Weights of a small transformer language model.
Size: 19 layers, 4 heads of 64.
Architecture: RMSNorm before each block, rotary positions, no biases in attention or MLP, tied embeddings.
MLP neurons of a small language model. Each row is named by its layer, matrix (up: input weights; down: output weights) and neuron, and shows model dimensions 48-143. Each number is 500 + 50 x the weight over its row's rms, rounded and kept within 0 to 999. Numbers have three digits each.
After each neuron's rows, "fires in" lists the words (lower case) most often at its 100 highest values on Wikipedia text that the model never trained on.

L5.up132:490503428540419504491486578441435528462514575504548525532479432545533493502517433457557562456466460487546413475508585461510503461531539436511467516462575514513519545523538502534418500479542583535602539433458457590437497475456530443442546607491478569425533533410512448550518546497428485595
L5.down132:434499552494462471463576602541517480393511575532504443489504489525494451469555546481493524588487506517566452482475436527602433490511434565474455481521465571504526568550526452487558503490479527559486566517532415557477510430483547454455373512606543563539605484506612476465519468401517554437
fires in: "time", "million"

L2.up373:479529447530471521523495424441463503633545495503475503519572479606530506503502442525522600535523485510459526614576504539474548485548479527449443454499547476551442421561564479486524531513530496556464495534525503516540593462498473437484444470413581456469437581501528517530525422514503495442
L2.down373:505455553516536516474572451465420548509543496458539593493543478565479552505411465528485536566525592548489501508610541524456479525412502526391515457476509377536486525562569585521566468525522427560559531514539439485598564432446439435545534541537518449501431419523526507508455426453528462451
fires in: "national", "former", "art", "artist", "various", "films"

L14.up829:545516468546493548463506529588416485452519464542546419511525520489490478455585424507490436559531410468451439513470453551400440566413484489487529457530416489540489475477485383548517475407511462521510487563481565531546515451480513462422492575474429417547454433490595613518525500566510544491
L14.down829:463463505468572475555487541419590539525476513473476580483486431570581442463414549583365518450476561566594524434509462475473503540534548562532472510545522445504514492553544428511415419538566491539492544491514420500532517540443535504534414454482546538356518546549420498472469547456511514469
fires in: "of", "club", "by", "is"

L7.up416:546506483490507471552510400468444465513523476502467569424516499405527550481511476504375529488458466506496412527493465517516413502452524476513510519431529537529435505442506485499527403551496493539504542580478529547465485555591543467468531495589393541430518498478445507484426457515474513479
L7.down416:563468496561433516564592485559450510497453514485470540434480517500608481584545588615522525468508547451495459460563503563595478464510607490500570516596436434523548486511445552489439445497464470552499492482570469474507495568500403539475455548465480561437423504534523504479486500453468413512
fires in: "until", "because", "although", "when", "before", "since"

L2.up389:474463371466452483483465444480560458553459435472511391495472515430527441551516542421566420467465444496587567448483419616508534405532551459583546465545528485621566514520564503576515514502487484508440470519490547463509481511498484542509588540446541547524536577501637532494546449498598527578
L2.down389:529502425517537438464453509403566527533403451517511490436491530514587431488517547455503473461500542505605601410444509552506546367527533418523545460446511425527475555512484500475491559474539447554506457548557520492443543534492481529465577544531582509551531603514572527587585462428555458523
fires in: "as", "species", "described", "designers"

L7.up150:584504547554502543600446492422501456485475473480460563477514524477567483482428533374410533453498454500489507470552361476496515475494590508634519588486473500527445544368448471495470495501434444484548506542522551445467529500447523526511607456548458492487529488448582506584507484535519510461
L7.down150:496541501493458528512481459466499523471486529443425514450420586492531512563450534526600574490495588488527520514466535458522438348477481487477518397577483404490487524447539536462500449490502489571536541527517535488432595539429568538525568486506405573467495566473527478476474458565416463395
fires in: "and", "now", "however", "already", "since", "although"

L9.up642:528486553476525503581478444382485495469457454455348573451575432552543435537599511487462539515454480485565460538497511581502563451566416466525530482487479525530470516531572475500503530519425488520523377592448490523589474501453524528513495512569542449554442541498468470517482406454425436442
L9.down642:388580528535513501439516486471464417535580538427515495527525508406486416514529493540511414495492517552428583479445474548417512492528464494487523588470494506563545395472449507458571550451552541453439532467525526463439486445515432509544449615561442479377542442475483538433502469443593471493
fires in: "of", "culture", "near", "integrated"

L13.up350:440419519525487535507513558434435515502490469574484556510455467543507475497455427451474484476509542443452520478554493603519481492498569462503596450544451539582510519534483545500527510441539560494558553584411464474446557526462505564478526540521385434473543586582428497567372466608514506433
L13.down350:552501513482483415447452465545432492523508535609457545435528453407450532562506465493488578475575531414479539475475445559474515518476418505468515498506447512449532497472505424484495503488466574518527406422506446509439509542397481530515521547443485517437477416516464528538366485571446491445
fires in: "at", "british", "after", "while", "to"

L14.up532:526593506444511493472410542398555522485478523562501536470517456483509523481462531510459468521423536549466513416450489575510533443580432472498568490573507448532502499426484504547538552483381472422524477496541610520432525614446495454519514441532566548441587392529539469497578403563474427517
L14.down532:473404419518556486450529362484536490443561475496505610540504473450595566598526496463541551494467485506522453374510494496512506471474605440518484484486478462514566401501599539557475538491518526543551445539505454465461419516520543591446510536599527480463518502509497518498552487512469477534
fires in: "to", "also", "then", "later", "instead", "eventually"

L2.up827:506499541450609513450489520488454502411432489446516490517571539556493484470494416528480522399617437596453569546538450452459531378431481565504447543415510549529563551482526484548511526559532575342481494447530430436513432494450435450434567450624430461422517481487488527466494501493536435496
L2.down827:468528432426490578423489427429555427490553476493505460540583425502549441370557501504501533411548472480422553598473393513505446473449483523469492510487519485546577599465513451467483443499536540416469501525515511405466532493539466475389559491506414462464524565440486531516430487554566437429
fires in: "more", "this", "level", "roosevelt", "quality", "go"

L14.up193:561546473455541565612570446489521490516460497473485593571575602486569598465487393502474472466500490427560472521439525510455438573465471516481502525423567567442557570456470405446509593516498459489470523497489593481480440478547462530563493504594407505460477413426438509505424600426565513401
L14.down193:493611449472521464556458311530458429545478515555549564510540579576545603569528563546537554522464550585534503508512578521534515479577565530490605518575500423575542439567540450558494493500499467544546455519603483447441413424550525615505482622449604534463550562404582436487559512473504428488
fires in: "is", "was", "also", "later"

L4.up91:452445433525490514521409547444547415508555491512416591404555587469455553498579503429450498587501487465534503493567527565512435452421483494578570560456550494488493536497443549492597410573464479486534530531513529496458461517423492491492537475467449569479468447440473512546476484494554552490
L4.down91:504571417370472510470549484533476532513476499438521450473470403542472495476481586491540544453493464621530563460469520400531449432485502526462440454524504518519461528522497518532483492428474448560533494447475545449547465503530570429574454527525490540515589495594504555453523483535531490562
fires in: "was", "professional", "later", "been", "is", "economic"